python train.py --n_layer=8 --d_model=768 --n_head=12 --n_kv_head=12 --head_dim=64 --d_mlp=3840 --vocab_size=16384 --activation="tanh_gelu" --norm="layernorm" --norm_place="pre" --norm_eps=1e-05 --positions="learned" --qk_norm=false --attn_scale=0.125 --bias="all" --tie_embeddings=false --parallel_block=false --init="normal" --init_std_qkv=0.0166 --init_std_o=0.0 --init_std_up=0.0166 --init_std_down=0.0 --optimizer="muon" --lr=0.01 --lr_mult_qkv=0.7 --beta1=0.95 --lr_head=0.00486 --warmup_steps=200 --schedule="wsd" --decay_fraction=0.774 --decay_shape="linear" --final_lr_fraction=0.1 --batch_tokens=262144 --seq_len=1024 --doc_mask=true --train_tokens=1020000000 --steps=3891 --dataset="wikipedia_en"
MLP neurons of a small language model. Each row is named by its layer, matrix (down: output weights) and neuron, and shows model dimensions 0-191. Each number is 500 + 40 x the weight over its row's rms, rounded and kept within 0 to 999. Numbers have three digits each.
After each neuron's rows, "fires before" lists the tokens most often just after its 100 highest values on Wikipedia text that the model never trained on.

L4.down302:467457517537550452467498464575464458571510455547503559578482483527446494517496463546523533454552438467514460534556504491491446453563454482582506463482535541516542518496456442448459547549476512503516472401529485470511500473458490548440515468470456466468480465519531506498461481519497464493509541520509489499446483516488510486495498502532522510511462494509511472543475405462589438562546466498482532499539510571452492441517555484499489515483568419490548508515471470458470572496504516517551460588548527489479493505561565460494520504484465494484515500505496421529436527480497532526
fires before: ", ", ".", ". ", "s ", "; "

L4.down3555:548534524460500540531523421453506511502510520559534510577586553543420486458462529559472500518499478458508517536467458403463536475456462465426482468457549501426556454487479505547452479492515552531503521523556547514553487484470496464385472502461526526516463576512459472498498516482518503497477471506516502562509459474477549511505544536534449540490511442451554451552483537473485551567526478526420478513512545591488579429557514526494420592493502510507568516506542514452518543481509465490486539539492481474457547480503494418499471553518417466566491534508472492435537492582493475504
fires before: ", ", "he ", "the "

L4.down86:484584402500569464501465550489499465447503532501470530582383520471485535540580507578509471410505536466468565580500547486547407483477515515473503492479504524445472477512475517451548545544519473469459558472487506464444447534524463476445462537514444531528530531462464517558524502453581500464489499515448517524498480517517467485512470472546495542472511507488492477503430374560533523468530543492430452562471497498545539499489450525539554489467543579485513547442483448534512528477480485472566514555509453477537486492452509439505464500543507603505498500474474522560497498532451573560
fires before: "\n", "- ", "\n\n", "K", "e "

L4.down3175:444475452538550468511467548536595541465524490489495476515519552496499508473499481502497539471535539532479523462458496450600501455473478422474487482450524498526576496518501579452501457512552490492463435575535498428471494445552488497547513509553389506557504557527483512503458537461539505463501559515530521536421455412473510465525559489462487527516486500492508502509470516535552513443464452549486580496498514454465517527499530488448509401415504465518534564502435518446497513424454568430545528538523469446514500545511464493573460495483478552513433515507520471522449505499585521489
fires before: ". ", ", ", ".", "'", "amb", "\n"

L4.down1373:463481519524539531513543441541539495537489603511484507511546486478629528500525528471452447513495516542516473526490500437488452586442466534533518449475494449497501526536553533465506488530494551512517448562475523498515562476487473500468509442452452469533538483468574553595537534550457536493436483499490521464589573498483515494537463493524406475537489495508518548493456491489544533541485537560446454433526523483477469559447492488467491537505549504498451468476444478485542479507595464480479573467509407514486503519564504496427548471464424502469545543595473469528525548426497583516
fires before: "the ", "to ", "a ", "with ", "his ", "on "

L4.down2389:556450477436551606495543449521416477484471389533534483522516483495456465503503503498439463514457578507471492470494535514527533508507498521449525519468492481460496534498476459488437477508497522495501511554478488563398495462482492442492514508499412458430485461506496452513506450516473489578518558542589558521547554524544549524459459531511540511455530534499450433588458520504494479408456517517519561517516480517557547531471502528494553550496570459517599416438500488550470510402555466505467458501433497581472487575505558516547468529482556518447553507506507436521474470506490506485
fires before: ", ", "\n", "; ", ". ", ".", "\" "

L4.down1357:454540485491534535531433496570477564583569528497543533539453432447609424469488490507545527544496457478524518509518519531482464490495480440525465487564553520530507517510478471532518445549405492507431515511426455512563580444511462455487511528477555459520527478526487508534532480526498513565499561587533523529518544585614483492428422440520466491478446492491492503480511488504498493505525488526532533459463437479464444505574540484449498451507479505528489522517500492518511520507504489453527447535517472523456510433520491378512545434528523506593528511498532481493448490472540470562
fires before: "- ", ", "

L4.down2302:548494520572529476595458413533530520533490532442453473543492508457507396404541548450492523514528539486498529562502512445538492474452527533548529511485466538519523447468484521452478499558498472529544442482522589468541495480480549540439530442535473519505487475515589515565463468471510613516488476475528490513493529509467550575460486537544516477492501602507501553610540499497482494440503535429516470511524512527568535539550408515446550501493543462457491472479550509456470537431507492464478516468495459449534501443543470408498394530489506483444537577551497516512454440465494538549
fires before: "s ", "\n\n", "re ", "\n", "g"

L4.down2704:471502487538514561479474488448480438505578510529571472493438470520491527507508513470552503526489531487481539450557472468519504537538530442515447537575453469531524528450445525517485533480547516496510517507541490515522540459528493453473469492503463546571482501441468532524536483500521504549492515467515457494596495465462512502440463417525502524457426518497479459490485462550452519516524520515419453515513481424549571445478522519481465506526510530478495423497507467519485539484515506527551544448545503533449416447515509552479515603515510424501465470565503496521507410515432506504
fires before: "\n", "\n\n", "and ", "es "

L4.down1751:534432452477467440529483579513542574503507488494515535514518445514485424476438570474574426502431475421501490459537550474498508483509547489498529486541517513505552452422486484487562478470613520514529523483483490483519505512464526525494451496517479432544450525541535535579493552521525450506502577568508561512492502557430533489531472533527485419530511505454496497489464498477496512465548536496461560498514479542570470441560485585550451498433520419467561470508504539567520504468511448501439521488472493481508590484470457527430532525535500527454489527479498542587504454491509461493
fires before: "\n", "| ", "s "

L4.down1147:479490459487456472472500461470516551426495532497508475505402483473483449499567574504550483543482546464510495557497480466440616596504493441460522498517579488555521461464423478522541499513498528544570476440426546468496482533537505509380436491559523445441503496522447454455441547540474486454481515513468521464481477557524466430508500512452519523516491500529494467478507542473485556477570501486524472547452477493465470522521519532499518459487548488544510479520514515486541492519545484472565479448539578503536515489456520537450521452457470491527565513391499563523472448552489500525
fires before: ", ", ". ", ".", ","

L4.down3458:525559504482530495480506525553469575468535523434512527413466526517557479517493532464495480460512509502504418441597487527458498449513552477557521538562525497518457580478504519507548463505441494433466546501469510463426518503457473534499461372522497415459485494478489525533537512500504543536492445503530547497456584494549528474555510486510564552485550479443458542521485518458491524428505515489464469483483467567478512521558532514503439515514518512486551483480513510440524509460460509574440486469457572581578503482479495526451515461508498476485495468516539542601498461527574553493
fires before: ", ", ". ", ".", "si", "'"

L4.down2490:438541526439485547433474494552457462489542513440534519454508487468508475537497518517482520433501518425457521481514428501438584491504503497507498501534499540572414499518493495454487513514505517473491502472524500543545473480524532464563454489514462563500597459469467472488511545479465507498519500449476543539512492590561479488416495517517496547532476494435520537519462484558526575510481480503504521472490521553511499482434523516507494599511551441466477478477498442492522459511554485459547522469546590439469534510550519519500514441466376486449479535510535522520521498459481436542
fires before: ", ", ". ", ".", "'"

L4.down3262:502501437532582620521523519563468489563454468427417504473485488488525556515457527516417426560434586516460510453482448539546467468543569489550484488441547530492598546460489494524481515431510469525489415529547466435523581480575491543480522441511497524522507505546495531550467581543530546488452470532511463512501478501494485528505510476468496467595500505496524537538472485522430487473525464504457443495530541511518525507473551469453486470428477460529538482449539508526530493563499577460490547428512504444515546529487438506562529474529505507537460521444463510577478418481452488533
fires before: "–", "1", "0", "; ", "2"

L4.down213:549507560424452504437555500508450552548516453482452476469546489517504538518490541541469577444522504502502498458512520395469457556459471466529560454478473540531501535526514470488472454530517509598469594550538575569493467453422529475459511544480501481490517490500587542518526494442513542537571497454482523402476512483435451509483553444533510471467472525518462484523471409497506458535464493494504485509494475522516487546571485482498537508523551484550553515387471474501514391475489495467505535507502494414490490523519482561524546507547480477439472430419523496529436427526423508461
fires before: "| ", "years ", "|"

L4.down1500:481444525502505473483425548501446525556497504441501534488545530453438582470502562531554511416523451520504526428532551468464489513567464544525486564457560474441551479469493496489504532542527463497449450544480538577462397513532481402497502501474449531511491579549544491461452499445504544493530524538483531467502464514505401573467547466488498580483477416472535571470514538455495472455526494445437532463508525580540528502587480540517467529433495497514507537477502600464546495434486413527488532475449472606568465504522518505519453484518428457550441536522466434496562541510484534472
fires before: ", ", ". ", "."

L4.down2702:402552526520412409585525454519524484474479492471527427488545478509520470523510560466587470553501511456465443536493512418510463507497520493486460503485496459533499486459565461448476487538458526483526459451462529544568433471492513404592464528439500478536461437527460455510510588506494488487439543478455417401524502465498515511527500550511503520522498452471441501474583472493565475488459503499523430548503539492454477474491475541520530468499462435495448534509503517489457504479475515480479585490515569486467472561450473473497516522537425500499472432521544426498493462430485474564
fires before: ", ", ". ", "' ", "to ", ".", ")"

L4.down1434:538527495493508519538417532473490434493480550492521537512480553489426438486518463521453467509487465516603439494523465552460439516469439441504573547414440591479507514522507468434519488550550518447533490462505483505593496494540492505523508433502507520477489462480484494470502500570489480488446440534522507481529498500483532457494510477428508492547472483552505473587469507494550451395480574550486549504397462480480446517523473603562433503516511536472491488468484533474528496505478463463557428424565491577551494506459510503502525539527534547473499508384459510507481589484492484490
fires before: ". ", ", ", ".", "; "

L4.down221:541495552503537514505643444527507544491476577476529496414491494548467529468496508482550444530521538538528551546543469481495508539513504496565532469575497537472482475538554463505497516477486560530470463478462455497520474415512480504492488502631510476513501565524497418530545502464429533447510518515433489525597494536510583457542424467564536454497483445519418535552536501546507463540529522549499477562485476515540586500518516496486498511472563580437517442454460559503478501460408526493533572488550443454500523518511429489504481470471488579504557583555502463500550487536533539450
fires before: "\n\n", "had "

L4.down529:533501461459477436573497513517429574507460447507583552514577465453492482429441522525526445465512483416489495519516490513501514469574482547467486424511512475538470455556485468514474485455487443512502499509476426545501469509475507558586510432507519502591508505555579448551398516532518464509455515549404483502495570499471564550545462527508485418467508487521541528534532472448550460509467516449518511442581541463533456467460491469503439531465522486506516462457489431467577468493420466531539543521492465492563502497449530535535562477527518541447461431525487494558506530505441543455
fires before: "\n\n", "\n", "000 ", "pack"

L4.down1568:429458474459486486510520562514511495501485498461491487574499486439417555446500503508506477497483453577461506463493470469475565516548493501504438524563464550601471467475499449447462524534511509469502504545446520501510508527549504462546451490472499547550489491473494532483483547522543493343535496584522464539385502510561498493424457444503473480511566488463538516503503470458477496457531506439538535501464538459545537494490476419535514490454452510464592541517535520473541572498487458534532515445528568549509472525491454455482543511461491532498496489500479517515517458513556556553
fires before: "| ", "|", "% ", "(", "China "

L4.down1696:470525458474541433526483455476479423533480466579464525444474497472482533495481523488509519442512494493549537470543615471496468503490486445427449496479489479444497453496459569471492514457509536489458478489458455489506470536464499415500542449446456514513548477539409506514476438472543474506468495496449479500483567438489471546496499513423475394421520511483456513526520553543506456499569484567488538471504555472470508435565421523545454465479478488485525510460525523483511562557530538466439508481481494591497491515480504450513436531526520503556432504578544486523391415528501487472
fires before: "| ", "|", "|---|---|---|---|", "s", "|---|---|---|---|---|---|"

L4.down20:488483499516430523546509506531474519501535560487530523526557516523494483513519536465451486538465410520518457530522581415409555486498402487480528573475354534489456504520467487482469491458533552504476457498542494512536427424523550543461433545518542498532500481516469514447542419466491444469486459500537528510570510467548602500472468485487632487449481580497455478522480443496433501465493469474491538481455499504467456513476535515456474515488500487488510478454466502530507540537530463422506450510481567411515454423477495485463559521518525531469504501447510565494532536514492597527
fires before: "| ", "ept", "|", "ster"

L4.down3251:535487527542557465553453586460471476513478503448504514459467456488485520464566502442492540517492536489508514507438478490439449525553528484539526491483461596499518500497422577492583490458469478504528474568466568492525490506475468471512455511534501439523463517457438491559477463479539553558510528466501512605494490538494532514474514586579451467460516533531509523532507441520465509530491523468493438484471555607513497458514490448542463497527515490468470548495549452552500507473479441454567483471488568522488431535449453564501426492516470496567520464614524415538483491479458526435
fires before: ", ", ". ", ".", "way "

L4.down1283:526531517475533537437547577400500508528504480577555536505397435462573547532418518547559466462528463518450502493500537486547447482478488438500396459547436534488501486542419471443463514464491605528495471408516455520460552501453481463504453511504470527549472578456523463465515494487476448527542529567453472517541555502518486523480539523482502541563515518487520536477439575505555497551596443478422518475580515477483489498532515508462554533477558436549515484450523520480393513517577553428516490491472407521486545474504477467475525522502547446500621458502493532453482454472565486512
fires before: "the ", "\"", "his ", "these "

L4.down2291:500459520475536502565497487441546570511547432473538475523634568467448484447490541511541446506402522389524486480564487486480516537526508502481489563508590517518454488423488493516439503410504437447540555548498446540558496521501510510472521453489522490479513531534523523469419532571518425508498531544470481489484464529494566495506502454424503450472507545487481423452468470478458510461500467486500514470510518479559532441526517556493457470500484495554434479502464489519484419517556440470410520535440584462421533463443495527441555523530476535496474493492519447456503484514428452496
fires before: " ", "|", "–", "| ", "0", "1"

L4.down3445:425420517511483442584461565514541540460490556523514513439513588430571521435512530480472571416523437507585530435457467564505478443432503498481559524544540455492471567502548465521480558496542418500527486524483508562510519588516426501438433432502474552496489502472435431441479519480501501525548452511437530593516503501490567450488513565479362510590572441555468514457466440534501491494467481513486485552490543470504550482560609532504559460447458525462492546461494547509565542479434413471501495452504476488545499498486451544486515421594510536468456550435569515504496537534488476465
fires before: "s ", ", "

L4.down2113:532521445490552482418468444481449513502483538549529454527477466502491443483486542523536553432457503464445499461542476374454590577529489503496542428450527449521464411461480508535445523452496465549485462547480566548531519518544466500518447583549431497477452456541502438575426463450548467403453482528511526465506485500471494472555489501530501534471498460499499504450495566484514441518457500532492479572505500600518528502485416534514502524497400469545481442519503395522558492526603499523526549522570551492497508461526525505468470545437498558569512560443478503500498467470555516499
fires before: "\n", "\n\n", "s ", "-"

L4.down3322:521500475476517447503527466533516452499585501537503547489535515504545468570484536544595495518479540477488517397452492583481495479546511500457445461468466469456484450528478404439481573470495478523474493438537524514466485428567496480490494572511491497512526546466544505506452534528482550447559520578501449494482565548506448503491432416487502544603466495492405494543542477493573460509450539503521442569473429477557519507556562545471496532426494480525532460495443513565517490534465539465457512490512481528533481461475495446475571477478535530468514541502516584473447561514523510493
fires before: "| ", "(", "m ", "|"

L4.down638:474490476552541553529518459536444473478450427469490475488462518564572476436470566462490447500498484488489482498539521460463520539522479524504566521532506472473511535491554516534506459490487503476528552459445460480478552545507433556507459533492494509444577456492497525530471558539428514497461409459491483530501432532455493457554490540397535493532517491492473497407526484543402464381537519555507507481534412462473491486530531472445603435475517410502497583524496552552502562423533508525502460454426540484492483514489508505544473487485511491523491540434506434475398464518465474539
fires before: "s ", "\n", "- ", "| ", "\n\n"